From a checkpoint of a small transformer trained on Wikipedia.
Size: 16 layers, width 320, 5 heads of 64 (1 for keys and values), vocabulary 32000, 34.3M parameters.
Training: a variant of Muon for these matrices, 359M tokens, 5298 steps.
MLP neurons of a small language model. Each row is named by its layer, matrix (gate and up: input weights) and neuron, and shows model dimensions 16-271. Each number is 128 + 32 x the weight over its row's rms, rounded and kept within 0 to 255. Numbers have three digits each. A neuron's up and down rows have the sign that makes its largest values positive.
Before each neuron's rows, "fires in" lists the words (lower case) most often at its 100 highest values on Wikipedia text that the model never trained on. A number after a token or word is its count.

fires in: "which" 33, "that" 13, "this" 12, "only" 4, "as" 4
L11.gate60:117105148171127103124122186105070175212124119092083175150191188121147171099161138100208118179124146137159166117191129169142175122116100154142182132123111152157138114039141156136154150118104072103129148103130125130160094143144124122138106158087127118097111068099118160172160105124099187157127068093086088153125133153120131093133111093066129099173092079117110132209149150144106154081122152173139122185147082140085129148099141079162096095153110113122164101112125110141092104106094176121055134145160104124131124178077056131100130119172133130116108139161195121110126192110144117086134114152115187110101163093193119172154188140109138128097107146151127156110143097102150136083134113145107114099075115123106113185134108144152131146145118158049090086162138166093088077174190093
L11.up60:144114128139166151148121140100149122135170080128073152162129174148114135130152134113109156134116154083111121078117109156049099133138136119134135160169123074124108188119112101124175148132167105109120154176138165156125089135157122136168165158117107119112115124105114140127052057095124102122167120126112108156145108129214088148177127121100147105035137149083131140098135161153092061118143101093084123185100088178147116069097137136084125124172130158143137159129126084066116079089130118100080141136108101109126072134088081187126155195068169133178198127122169135129131101154089093108189181134127182122116116111163188125158156149107124125105145137146122171107110151175134110046123124138136166156131170116163127167167112071083113102066124159155188083133144123151117087172171012

fires in: "the" 96
L10.gate8:108086171116119144189151150104077108120131100107159210116134075097109109219128095100131085119068134149133141172157100115130132072123124083128161117160136202154163073143116114098112093097166169089143157121161073089137140112149179164119117139169107122115139140157096144168155084167149180137110147106157080148187103095066139085152165125071096197110081143123113122090136112148128121064127146140179096095103170118151142177090139141108099087149103146124102074101145074183071129099157138138152158124059161121146119139128104112132145129127094112112105094144102059116081116146129114115134147105154148170108129124140125120107179145206134129075097144146159126109134141213141078108107159139111135146108133134156156149150145128051153118118166106118131137145146154140125152099124110
L10.up8:153121121132156115118080153186176117100140115110158192150150156167128109159171091128105087130122151163158120124179164175110089175194139137090195117124164127124100191130102131091154170106080089087162102105163054123182167131129143093143118141108120096105158124163144118102126153090153126164105142084107147139108106075130099146068130066070131136114148099150108152105127065131096175106093135112147148070085136141145188119133106122179163157115124121138151111082137145084081155169162144151154184098144131097154183173179078072072136116130110201174134116133099123140115133118208145108152110161144126180123131128163046199110093162121167121086116108094094071160126111116180164153171162137136134153142135090187146134188079108074147123143155108109094167176142102090121066100102136

fires in: "to" 42, "would" 29, "may" 8, "should" 4
L10.gate404:114161091160146129116140160115123126065157062122145157144188099131189207124124148193142169075131112128105106161131110077155062151135091138065134088194172129130053130136136141162083111160132124127125126104158105093151081119149141169091111108118074140163133132144089113070116161175101111107091178124160089157145155110092159068144176138093093137063199144152138146134134166128110172168132122088186126094185064122071154187162147071142127139207119098097157089162095112176046131114147143115111103127068102160078085156175082150169075177108063122139092134099140135177117168119097100090130102095083147174131101147137069096141147151117161122144121159131120137174137126156184058089129116130079148121142116124123104087167079159091111113083141113077133140134165107105121164101141186
L10.up404:053196076119158097115092148166130128121140107137107110119098111087166116135119173178183154110104153119111156134126142128091087099130109151119090120189146152097187122131087146101137158102144190162123150141134088085179176143151092137206121130203117188136127111125174133100107119135122130103071112156179127128214100158141090057138126047151123131128123154124185093109132101124134116149109109129189122104195145159132129122106135104147213126221100148100143105138123118153085128200135106088122076145098101153167136120121075140120114131112089077092114138090105148088097139126158114109109109123146114123095069158163131150137144137177128119243136197087072136119136102159196126117184113138119174143163131078172158054080074180070097151135145112130110062138169101192134146119138110

fires in: "during" 15, "in" 11, "by" 10, "of" 9, "years" 8
L7.gate496:099129184162152156167146175148046139113127136092134140086082157212070106177110091133162142125115151169164108112086135117157119129160122097186131165162091136121117126109151155139108154111167146108144162164137163143103082156166144102118140066118119146102176133128123099119175170168094111153117152124115135122165114077146113119180085169108152150113112124181112104152114128131182118129131138105114098123121141132130139124143162131111111110156143060129117090145161143114148125112096174183138162185054112051109136098123171129092147111137153163138113089181105173114099105115086155142117141142115133142121158070093078084165125106122088106098159168089111147136075104100193134170161148089171152121181069138165130138152106154115112211148084147138111157101131112111158133139152153
L7.up496:150127098108182149065116081136119115112079080150115125112114148147109151127101111158177090109102132106137171151118167159167084103088169138092113099185099129177072150127100165078162132097165099111131124156098140104173123127122183143099132108100136108168202096109110174079099130111156142127163145151123156133124169137172195173139158141101099179144121091085054116109136161152090169151103124153060121113097103127071076151110195154170125128053086134169159178146052125173147122153129144142085168172138134048179131150106057093154058142113067130130086134098121093169099129161159137106112151178098148139172113167141088070114085166162186098088198136197129140201083114150085132096110151100119142160119083116146115153137093104088143081157119128104089084178106125130173072104155100

fires in: "million" 24, "sold" 10, "financial" 9, "economic" 6, "000" 5, "billion" 5
L2.gate37:225115150100126156108120130105144126164151090097178078151099145073152100144113107124230159173156095127087164138188157143131101115118106070088080173050155136100117223126126094163078130159122055144143085114078141123116186134138174144139169147118161102137122140052130135071143164104164141155151073145157116131169086131150125128129094081164078129134145148169200131092093155124069123086146135146079158128061067092134134159109150129128115120193136152115093108134156157168091202101120115159072129075129127117119133093136116120117097082169104086143102143131120097138193153117095087159095126135185139122132119143126097128162124054142155136130096164155107134140139120155125148222077150142159050112147181081163135143119121117119120090124148092148137129135126145153093118061121140
L2.up37:123088134131140140144143163137133122172136131070115106102112181121176171115126116121182150126109118118133172103157131099138116133204087137081071124077145102080000149152100107099106165160104105170148161111137119090081133150117131121131152087073174115170085131149125139111154134085153148160115124132139131151054139137146159111143112198147134115150102147194117165106065170039140128125150152118107153091076126069127139169060082063107128168129149125111159115113117116121108166131166082122127125175094159163041127127139136088157098066178151093148099116132095179107156124088174116116132114154089117152083111111073102169132107099092034122099179105145121203125143134151087159208116117150182146170141138094100185129100101169090167108139123073173133137136091163166136140105119098

fires in: "is" 29, "in" 26, "was" 18, "lives" 5
L8.gate197:116160089113119132153133096150110109132146163076070140135046116097215111135076167145158141136134155141132079117102137165166129105189141203121144103164180153143159049161107116124131062072084142126178121110113114129131153141187102153147167155101173121110096106128148096144149088087107042156152150142119153154080083167118133107071147184127162109131115106040120117088137105122087109090137148102141113092105069148155166168125112107136153081173104167138169142073091156116121146150226169140110098162102097148115099114098160220150101076109121129051130131170115151114157116137191108102115140133132152137110130143113116097071078122111158100175124134128126154108150131128133126178085113130088113163126190155125151107110139125163125107101106107187105166169055081141094174072174169
L8.up197:161122146139181111098133073150120072104099119154073131048147089116127072186129134198099124191124128109104133136142169095127138084159084129122166133120100176131132142087052124102116160100126103055083159111133077131104109129217130119168094102085125085100168124145119105114151097132128105118134183146115151202166185181152168159131107104119147146105158150060157075119102172093119044147144104075155118123078131147111107135136102121145112129108194102079149119080107151138205165152119107144155137146174056101122144098069121149171137122148115118139134122116160099094129129157081122119137062096125143099111073154161146079131159139113134084155114156181114210113094131137116146038142134164174101090174088105141063158099075135160137141136158057172114200168123118112138137158119144

fires in: "as" 54, "for" 11, "led" 8
L11.gate55:091169090101137136093134143120095135143170096096120194139110120140155089150096144141097128156100122149141102154227239094137139138113115126144169147086147142089120163192039188102131143100104169123142159162135165118135128062157103126136164142108119198113164150102106078100069107161141137096119126173122092073182117139131099075130100160121122093166128161164189111180149129174131100113134162132134154159107118119110091148077135123161114114165053119126091159129138141137126065100106118123156094179092101049081108150121069080123136130127180128107064134151148133130144090102068104155040144116116168147134128152096137142189141091128165122167111144134169130169100113111127158162081173136178146128109144129143116083092102087126148155126119090030135136165133154133114149161128150
L11.up55:117132198129083072112115110152126132190112118140145158099065153154112099108160105142149072155138120145112152137139070125161103108102117131167131136131093106084116078114162093077087163094152132131090121126125140151139100128167107145122088155139027144079127160152182046137149122085139079143142152158159119122194136168096126132117125122185148107137145101156103117072175144140117088147100110133135145115140103081079109105176132105094125095092143157143183127128174152110181091149118121078180105171100077104133148155152072124160124124143129139178169115160207147177111178128113147174124138120133082189120175122168184171142073140114157130168150113190176175153145135170142126084061117132105123096081079105153098159152155186133088133052122132100137132142083103107160163082110086

fires in: "of" 80, "into" 6, "from" 4, "to" 4
L5.gate474:129140132185104111173130133188198069057179110092126076151098147126122069111119090139107140179113059156168116139080120128145124120178102127143056154149217152183177141081102192107138061130120107204104171124123119140160113124104146141125121106127079079150092096129114110100118142080081131047148150163132110077122141163109136089151097162141070112139139150148137194163113144130117087103150065126110087172157116106116162128068147189103109110218096117096109103118100161128127128130129122127173112181114171096099158122122114148117181148142132180135115143139180090102104120137074155131119109172118117163084135138071130119070188105125149102151146143077037167101095158082119143123126114149107153106142132112139072104161147115124117034139123117097082104118107145109053120139147110
L5.up474:106121099233092122156157191113104114103084116130133118160124145146092067158161096105083163166092134121092135140093101109147152088189098139132059150107144142125154088155077155114154104161160161128104142114146209160149107124083170133096079090155101156193127102119140095115052087154156096083167136125108114061225112133119120098177084163141115090131104116122130175124077177127139138089203121155085143170083126099114120089138134155126098133131121103084160168089158158158100121096115112131175113182122096090152160139193123190164149163142142198123128135110148099093092147149145113121142128144084093156107141130127155128093193140151129097186089100127087170127133144075112124120148105101144094117097065145158123062100103132163094101165089070133106111121091138082148119134119143

fires in: "as" 38, "years" 15
L11.gate3:133178126173105180156130108159085159187176185083168156120091141175148164142072135157084151116099122110126134151179165135151167121102128143170147174128093136150192142138119166175137075163104107071124168174106101077100080159143107157112142152128122115127154135135134116104081186167099157075148092140178096101194191144153069119086189134160154196190122144163123113117175120128144116182089118152170135168096141052154120118150128126105104110195129103149157107135075152156120181148144129134080111141115108069155147182155066109114128149121058153098043144131099117088138149175084113078071144141167165105158103154140132128156169101106159092107107106153168127148118141136102131143106144110194107151128139135149112139118041139170120154130124102151126147070184101183153124164104172
L11.up3:114117116117164143090148109088149071160110131148098129175140075118143084130150111137196161156146161123136114107108105102123148146129094104143087108137155129144112131130069129108166126170147166217100126115088127155113103115079106143150200147195100098128166173142119154114119088104113135154147102110099105173161167187161116142121059096142137148141180151123107135126131181178142144176112135100167104113134176056166153079168094190111151158137183072091100109159113102095142217109137134124103187187150154089176139112166083089132137096122131121069136119109165132105126126121175180120122134121100104060081133161105178110090065111096092141119097128107117088109091133138107101081171151043126089072211139133085101147147117135138146149122117117132189144136143121097153131129100082

fires in: "to" 26, "which" 18, "with" 9, "that" 5
L6.gate179:096104142168140151164166114158026137160157106096098175140139146155169115104179056142102131174133132118126125159162124158147135108140115146127124135128187077097126150137152135165089098128141070162142112154073128123154137132089130141141092120193089100087171158072097160184166132121109115119157128173062132102094143178105123077166068140132101103129112153174100128164133083145092125150148115153098135162068071169097128072128111142125120127104050070159145137120182110139161083162122158154107125122129083111102155089138157180107197144119151118104163111128194077158145117136157126077097153190134142107120146135205155107149184136175089122125177062142153116103111099071147057100138107131129144136113142137106104095157069126119144112120103071103128102221111063092141136196105123
L6.up179:105125138221143133144136114120120132122183097081146120131125135142114112164158206145121137160207125124121091148087086159100137106175119157052111079143127094154075149123142090131153130129073078226104143128129155107124133132121094090131142142155140085176148124095078206210127119193094113081122094170065146122186142127244149109102141179131158086115131067171132141109157160108155114094145186116119105071143155150121161079182090162109149078142167099159146166092130171122114102082120130109141166122151105091083152113193125151090179074071108081129167149109099128136127163171122135097142167119095127094109106066158142135141173130193083140155117169177078127141152161134154113109158177108083105112095132084092162133109119150138142127106120111124133138131085151111079096162137173

fires in: "of" 21, "as" 18, "star" 10, "burden" 6
L5.gate524:123149183104113090125148172113116136128160130113168141149116167145156121077136111087062144121228108196131164115132082086152154115114136096154145107091141156131167140153121161108083135121114094131149218141172083048113096116148108206156100157137182113098087046109149076168109110159076146095157157166113108153126109168130092069109130117134087103155150118141129157167181139119124107082145154179145123101128096153112080142152127136165150134122164148166092122129089175101128195100188133179084109152086149138061165065164155093135085156152137083151081125200133067129127191153122156129133112081116146095106147113091139092136115176116106130114131111164169113104089170109103123042100156134110097124099151122133160124126123111091128131085129107113110103117166143153143133210080149
L5.up524:083106147108156117166143145145158090143176169116116124117120105113140177114074179156113112145147110122119152133141169152129104167132132097191101084120101162119179118094079103100124099107112132139138235124191105099140145156198147095142154122114136088078136127060104090127134169122114109113089099167128112095081135162119100131087150109200102165130104175161112169140179096139156065163149140115185147133135118185116113090131203136158152153140162069184132148137095124150149130105183135171111133096109204100111140111131110080042114182134130119132169126121117134089149152107070112182140099112167137069115167131083135112134125170084106150093121117168109067161086112130143150136062171116098146133168153117119142170191116129116066138126213158095124114134194170122100117179121118

fires in: "the" 45, "national" 5, "a" 5
L8.gate386:129174115098153109148092086174167159158147171101172149109082123140110129124095109140083163127173134140176113156132106144159106085121115100157137127122106100177127118051177158092119077087132133105110087146159086127170152136199141086119130108111141210070145152119163157139099184061140184134141067129071146167116140137128123112146150103142166090161159126150133115083170152162162090075102172166109128070084166111171098149181137197150126138123084129148146184101057071173107112154155114136124150115159127160128160106109141186158141131101157151077112096124142089169123135116073141054143128132072139162123116190071137179139114094139135072089107102173111207180129095159118113135155212146121147149116087146093066154164143135151108109143163074145157142124166175116128105203137127
L8.up386:110128149106147116149092146122183122154120043197135099146134095062078136130113092090156085125103159094088089183100143125106130127218165168137192126053136159165100162159102149155144137107192114109115164103110108106132153132138135125111140143126092123139089188076101193100171108145072155152111107139112184155150112124129114130159137114117149124080166135151164075146063152105105090082157137113188093132105115101108124122133160169187123127153094100057168117159094133163124106166160160074128177152225137092073121175108147104124133078106154116178116126120128083189118151193143104121078067157088103092110093121089094082130114107146126099161144122126151086134133106127125175157153141129109143086162084136118088028166151107146136137147107133094101120080136165134119098054107121

fires in: "to" 53, "and" 20, "by" 8, "on" 4, "from" 4, "than" 4
L8.gate507:085115094080127116151123192138121107101088150071073165145138139115144087111168118142195135128149141102137130110153185082116114167106140145150107140093082109179168110088102114180122121103130118138083198161128125098145075160198116134118182094091119113148162166118117077156121145159155132106176080091100079135098177144109127121110112103173094109165141114152098125186168100099117151125137135181115153132115128100110155137131086193155167135113150156067166136114150108158145123117150133188072055162166090067125109097141139169119129138126059202064105064123148154089106169112122128108160122114103142095133146124175137126126108120121115157098182087209164085125104119081187166104113129087157162139094156109161098074137146165128145174111128163152135083146144117123142139114128135
L8.up507:123138110113105152164147076089182141135095172101171177136152103133099169107083151150079126119102111144124099143135150148139124178132111159084126105029103117129106158113107149108140129144092121070103070091134085137168115113159161124129125100130105096183150171068092128144155130154129121126203161117104185114123122166114131169099173116083109066141144135158103080126139217165172128152166092121085090146141139076069126103124094136094127102077136162065137075177171122154150108153060114141166095078101083110094128099059108155125137155128148100138124151148180134061142097178151092106122126179103070094147161121149169066126107139139153165136083168114148160089118123064167138116093179155139117092187110099121077158125131155192164141107166156112166135189126100108147095107145100

fires in: "the" 33, "is" 9, "no" 6, "was" 5
L11.gate110:135180170092173115149121181153146101122074129139071130108108174167112112173140198105112099157174162162182127126139143136166131162200118117164175103166180153115068100172134101150144142041165050102174178108164090141154138143163177099084108121093162068146139164111134157130157076109139121153184108146155110245100027095187109210131160188109069130122099154119112121100155109152094100177142098164105149083151091144134143140148142144148136138116139146100166131181158120110098122126120132106122103087187080135101117076140099136176117022161103143141143107138131129127119157118108114143111166129129133176083107121145135159164197103120137129086142119157205189132124120181150129107145115114094127146145101169097105136073109153125129100109136109086134174085165141080127172157167110
L11.up110:052132165105144107127116138141119146083176130169104112126143127189131078155114137142188143138172147151153088106148186155140113070138105158159148131149146101139180162117132105153153147139154172117163123130152110081153183079162162090168131132136109137141111192109119119095114173119159167137123136132133084229121099096147164148130188153133141110104214113141128157082132185130068126121165171224118100149112186089137164055077102126086115141136145090142177069067173110153122161079153064102063147131126130083083183110109114092101103129143142125132082128159174125083126170098123096124167172146149171202112119154163120191106125166126142124122074138172129097153104148084135158098159100131161107108174174104101106110105113127119138112122135131074147203096116144088134156112116082

fires in: "the" 71, "a" 5
L10.gate184:080149095128152145126092150161101087164212182118121151146133187080174118146115144131078117152073068116161111118118143119079141160147147150139142099104092093136089129102110121111106147078122100153143121123153076165171111143096081105122079094098155160148123086143070168179138150146092183100156159070124055142131130147114175119152100153102145144153180115089113105083139131109136153095112101105122092080115085145134112153134088159135096129071145146169152070164074092158084165113121096172134149160140177143146097115101113151083157152136167056186113162115089023187105099059066154106183121084160155151079137093169086131152186084119151174065093123183120134130119134136117112116094150213104122123110111103147129195171118109098170104130158067126133175155135146123118111120151146
L10.up184:125157092078150121144079150116125142086089137098151096116141094072088168109132135138126125153106158129127093131080147168128115123062127164209114138167137149193128103050099136125115101140092164188160134123202153099120080128153156160146208131135109085158143113147126138132109094143095150172073131128123145102082083102096088093158195123158088193121144154166174128137157150125106130102119117108121195141107071102085173112100178112126129153148178101160083166118134144106181066155151173145131137120125134090097138082145098114112118111055101153138109148186172156124112075140080148144140070140100151160163085143171079164109131159133161110084094117109172157211149143132138144219089135137152142099139162099114137122161069064159105174088174141136143176136100169147078095137144126

fires in: "from" 20, "of" 15, "with" 14, "to" 9, "by" 7
L4.gate554:138095160127124161201105099153170123139166064184148155099120099100163138095163132098167184187132048141134133154097149127112134134167111119207133206167083133199114126118180107044123162128099118151107180108133134109169070093160210156088120125130111189124177097162128140134168071169159085138120091148117105158155094109132168086132165138170140169143128154093193134136154149118160121126116177238145061144092156151131117142182101094155090061157138100169116140160157122154099069169175104183134145118140099103117105168145116146066108117160135136119104164134149140137171085129143148127080118139169105117048159150087080108131125132127100104095112129073075122147140170139187092133210130093121116132130156181134122094154068150129120088105083158116133121127109136118122110120131133
L4.up554:124127099147092123157131098099089147089108201116116114119117099161135121159098069134137121124131101122126122120209093117159152178120126167149106115144101101182079099095133206089128068140085168170111195076115179162130136178156144126094178105067112101094106102094157070156090143147169189129149144148090096111101121130168153146139159146182150123141110198098154128156154103155170092170146198078142152138136167179190169185152063129136125164152096132123120167166171124153145120134098109104129095138143160084109159092122104162099124157154170098130132115116161105072161095143142135167177172164137152178078150143098124117110115098103106129139139128154093092161098130115109101124107151158124109077063146065163185120125111114142134087103172111123187072042109105159126171154116148

fires in: "in" 44, "on" 16, "for" 14, "with" 8, "of" 5, "to" 4
L5.gate262:160144118116111112114147161138127121043152143128105139105153227240088098145092160100090123129134144122144115118136180133165177159197113138166122119168196118133137137199118159130108143125164135102124116085165115118190095177132139149143153104124106181157181156129103130082107123129141141128149159159119103137134140131175181128152114118120108150105144166107122077095142123106082110127116149127118135137143132111124140166159093146097157148205097129070154155108117203175172130122156142130132147142108139101146158054174129195124088117171136139050115110124140160076132087133173150139126091163118076124165147095130077155067149214153171136146202103108204179116124161109145104098068122138131155137115187107157136129130188087143138141137127142122155100143147160142158121094091132
L5.up262:192152101143146124118087176129111152043184117152102128163118145169098151127109117138137174231147109134144110082165157130112157134216133137125134129134178118141124136193106180103149076123101132109153083178154088150107120116126098171133065114149100085185153156097098130091169079136132110104133128129177129092137108175170125106122094092134113149081123117082159115134138104124164143173198137136092175139107113084104148164119121151102138130160160057114135071078101155132179147134117100091176137152145152102135194075126146149085121102074066103114136146151126052095079142131155133135142154121100037139149119133155078132166071191161144120102183140126140157143086089090158075156092185068121132105108122135167121117153180065130154069120179091117131091123148169146125097160117072

fires in: "that" 22, "time" 12, "year" 12, "whom" 5, "only" 4
L6.gate379:072100097123141151112154105190183103118108099165074121172188191107139194147140157127101122174138077150239136159185137136109123126113183184140102112140094164149117066089144124136125097103118086167151124170148162134098159105110146144184120069122119107172095110111160099126188125119097116141103126071105166058144185146063165140147154132082116129074110127130074112143111137140116122076128075104158085144083141104135140130076121104136115097145146049135108102111106102102164170134148174151126075161145168073125139130176110085134124120148134120125177188100188099203144191130094154117096113227150192094068124122163173152175094145150128101130078148117097151122186120148162101122181107124127099125067175145147150175137129099116165153099093104097130155139157155130145126154146086
L6.up379:140113129131127147137153126155165181096112224153122162148156149129103162090084207140134119179099109126178108143135128109121175155124073141180142168129127156120137117083151099125148174100149096126163048088143147102139205096145149163061104079141122137154157136235164117087164146170163094160062154136114169163120125137131068127084059140055135124134159123132207104133123182176051119151138168135168167180053105151116144117167138133173147082140079114152116146131088103152131115143152128134093130170120132113162092144146119114125075168050085166130083208110109125173083127101159070110104149150152165107158136131102123125093121132100179161150119102090146143149157177149174155143104174145111147136114149150131112150154111147093070138136110122161096136174099120168115146108156093

fires in: "the" 68, "s" 19, "your" 4
L6.gate464:144180151097114103165130146172126111128103175125124111076117036110144094193143090119088122143136184154137147164098147127162135106142126205073133072133128182085141092151127118111149112093152157099127105131136111049145178101149099140113102108132102129181144127122125169120214036123097145157203090142108138069128102060120126130129130117126129180130148100111090157135125144179170103060078118122088107092127057137116144117128216059090143107148061124168141138140077113106163100130121159121106149159109207072143107149087123118155099173132113095136173133140106148121094122099104096141113102198125185154046135057140144148152158126125110093119058069095156153143076101113171156138103165112094164147104117114119116197175123141105154108140113131193157120157104109136098064118124149
L6.up464:160157164103115132132094145193083100110153082081098132160158140158138177057102147092155195119113080128188125120168199141150148140118167092162110155060153081090144124070125164152119153122126137129117100153102133169090162122111099150146007113135115133152100165122085169131094186125155148160126123118118062117058100164145151136173184159104051116096134139197148146131144107132119116133113176083133101085165159206174137177167157114149113176142123058120093116184135124134104181169135131112115181082191124137138134061146194113125127123100098102157065137171121122144159112106115120148141111105114152083092120147105117129137108091180119106109102135166082110130064099083135181154173118111144154116184139122045150082072110135105104131121147142141161108195131094116142179089131127

fires in: "the" 57, "s" 7, "main" 6, "leading" 4
L10.gate639:109110139208086144073140163076126138131170113096135081162105108166122135100104183131177152141152136154153145139147158139137133189181111097118061060184129138110130142101101144100115118104100161121088096182140076101108147099113131100114109144143140147147104118134085136096152140084182121102124127138152058206146175124103122116143138148142097129112040137161158135105086150135142116197133130113181068066162123109132129131101137174085142061199093149091100150131102072132146111169119147121135207120164123114120101114102122091110166110100141182126139119094191133106154130135132100102175147069066133096156132132105122124052212105113071099131128125131151130168072161172113125119086108166117116160144145170131147148120106146076165093125104121104108159157205122087128175137118117
L10.up639:197222118145136112115163131129131107148097161166131155078158139090061139190164163132184162126039148152123081132114111133118158097087130158080112120089112092111209125131137049133176097117130154173218156189159142105128161176155095144155140113134141071172125145137194159107115138159093196128133106106088161109126143089109150129110137135131151163154103161174128144133101137129150160100134175097140097116082112121137156109073127106130124099108108118095146076127143147130098114133217162157119136149145143154108107129121115106061214090177106129203109159167128114122091150137194141114110200181104158171113128164159143175103042101097136094126147138127106129103144155140105143137172160146130122122113150120121150092189091131139076113060119118087108171162150142177108143089103126

fires in: "in" 42, "for" 37, "like" 4
L10.gate492:160185153133130191085137138147055098084144166116167167097136183113166149132107125137165145214118089124084068116151174141121201130140161092152112186116126149084136090139083149107113127137137143123121097113106179120166093190165136090142117075136090144094161168100138148195198113091126145122124192132144073092144109142089099118148091206143112177128122163139129133123145165136147106102174174075144122158117149126149053086122119106096116090126138139158154108170066108114109153135164147141193169160118077096077113128152075136074092149085136088090138125175092128106149149118126114126160142121131122201180232126100091121101136121121088100109111144123129149138168062029155103174169124111131110106093064170136156180109161184106059164090110108109155145163050146145150095106141134
L10.up492:126094146129153076191193175117109109098046107162171114122150157131141103119117109170119133149104119123149148186152149126116211152121130119112214101159133124158076127078120103146140129102088205111115079140126128113177154133165151163130065131111099125150133085087139156107126099151128126135113135148124092119136094154174156106087121148140146144123143146083120101156114141094167171171158150137128170060151120107116115075107177114131096134119118153121128172038119156202157081093128114106198140132086124121085132113094116131164095201071153072047078152128103071128108158187067151108104102106132161145145095162119138120161095108145173090150171125157132156119058159164161138082131104128124114084100177183142091100174116167075141086100160160134165098156081156191150118149112159

fires in: "to" 45, "would" 31, "will" 7, "should" 4
L13.gate215:092111113108128118157142175118101092079134153169099161139130091152117154089110139152107128091156170099146146167142123124103094088093088087060117116115087140107144157115137136091122161157143104106108095044130081204102137124141055115143090180129113143085096102130166064156160119115089073167217117128133125178176134137138166123144126052086153109076154096192118118111109113157142136196102164153134160105160120209156123191150180175137153107118128066141178115160130162148086139071109155130098155107086074087165134175179133092094071113129085120112186141105140193164131108125100159169143121163130126056135123126117078117088150204100116110115165158145166151144139144105176120124154187095102176098094097111079113118146100091129118054136100150140101152115113082152151147115121183
L13.up215:125097134103113130103155126135149160134227163142161102057156162160095105165142124136131125095072177094148094114187104143192121114139113202124123106135127105165198112146098080186083137062087148113163126114099114081151108176122070066068141171128153154140093117113111117087153141134055111128195205077170137184159152135142153061120111139146128059193113145151180098103126087152156146149144122136170094140188075103166134161175099133146101151144151125164104064118116136147160101153172126173130060077133157140107111136113115146094150130125116145164095156139102114116141179118143111173139201147109171115139114122125152139078157173175091094168159152133153127124160126111143055085144052107156106123069135119166154120123092150097129143111139071118151077137068123129119130085097121

fires in: "a" 79, "an" 13, "the" 7
L8.gate587:166165082155144154127152105140081177122132108097139173138073118119103102148096150121078132138125103139149131127065155137162143146148134057196076084140136107152169120158118086181111065109124141059204114112102093157150092178114115129143118102151183205138139127148134158122135141161084180119068132078129097130066113102145102148085174116121149118135072141168124122109124112119166120086149161057175082111188140089120150111114109117113070153156160157128175079114128155113161127183160211171205079095128149146154177135100101159128156122095118114151142196112098094190087156132151136084112137184131140146135114129077119133128098108138139179078131130152111143148116091135129153129077145156101114158169133109114097076157124134180095120091107146071165154088160081119143146154103122
L8.up587:111137129093135176094129138124142167079186066155076117129079112136112125092151137143133085120113125148164069115095146171145101131131125113165146133140162042135161160122105085133123134103166156166127128197132158125200108144128125174128164168104081122099120138140168251111139113121168146114088115139141104087143117113151163114070121048116114119116098177151124147099170148123143125131157108109179112121181164133114167191146160190159187122139132142125091143174084102076088110082169181064110163168091101194148146122109126104115142135081159109140126192090149180170131174097159104077171104113170200160155115097106121182083146134116095092087127169071063105113164119105141142132120148163123158147158195137129150177207139055154124129118109121083166156153133104174135150152153152

fires in: "in" 36, "by" 30, "at" 11, "of" 7, "during" 5
L10.gate171:157121117188136162122142157131117117161077127106124117186083139106096104161159215121141095130165065101119116147095106113180128134090166139177132119151094091116132152124135158126158148146157159167184077108122152064133139102138155118132124159153129103036105099138149130131178058089099087097159124123078105124167114112100162095165120125126112140152117152156145100103113116176143117092106166141148110191108110159136133115120127106145140148154171065118140114232134104118167127093109119155150165167099083148172113128098140164096101154139163138100123164116148117154104128111117126069138118186194161104159097106104146142113129091138114113105112121093182088155091136157133149143187095123122134081171131078203111178114141128107186172055121131109171086087153202039148084069195109
L10.up171:155142103124113138149127161083153087137120125149203149148138167167076103118152136059075128142116159099100156127135143128170118192180150184145143184152157123106155133093126135069124177099091106201133147112177127163093143114084074138145131188114117081114111134205115140074199144129130123115121156149124150129170134190124123160082070121134171137170078150075143189128155123179145078152109141064178102162148117134095191151098126079121140158162071094135124166135114136199109140088134125152161141054098111139121078130145149126164155108189104121131101113105102137064134086119153140177117151102116099176116117074127107075108163094126071097138099100158121142189097130115124115117111166153112101138144133122178147115133161112097078180177091155112092115096102151148173131163183130

fires in: "television" 25, "episodes" 7, "episode" 7, "written" 7, "appearance" 6
L2.gate158:095180156110104144095103150105078101131171095116154128097172056127138190159083133148125120157115113069151083140152090135119135147088157182080140117142115150108181164134155137122169171101218056118193135133116102115109134126144107146157127099102148115130113163095122176099156130130126147116127133164112098111143106093109132100143085135105143167144176125091103152144162108113116114092107192109146059123151153115171100118125138122139149124141110099155167050161181155139118172092119108089139149072150087104140115123079146131179183190144104155076147194137090135068169083137099086123115091149142171146098154134127130102093157160157127081155167145129192063140169145124147126151176161095196108134107078050106136120105121113129164020140149133097138064178162157134110113124114121
L2.up158:073180133115153137117186091104133148153192104156150097141207102113102151171111200189135135203125113128111098114109122060134128088075168193147162185124178154163139063162170188067122108096146153165153120134116124096097095149103128159113118174148175089104061180095145130116131101113092123185092116123143110110139154099144122129136069163124114112109147117139117141147144112133116115156149153074181081156100141126208192115172110121165127151109108120089151096141140117157087147152122160128172150113136133166143146140122106118156133125094117113088124130141055140158143144151161066059059105175102122106116126120136119143111050144138113089145149156113064110139099133145145065096140156186136143120114124124162123216061182150138136086165154081098136109122104164100160156154121125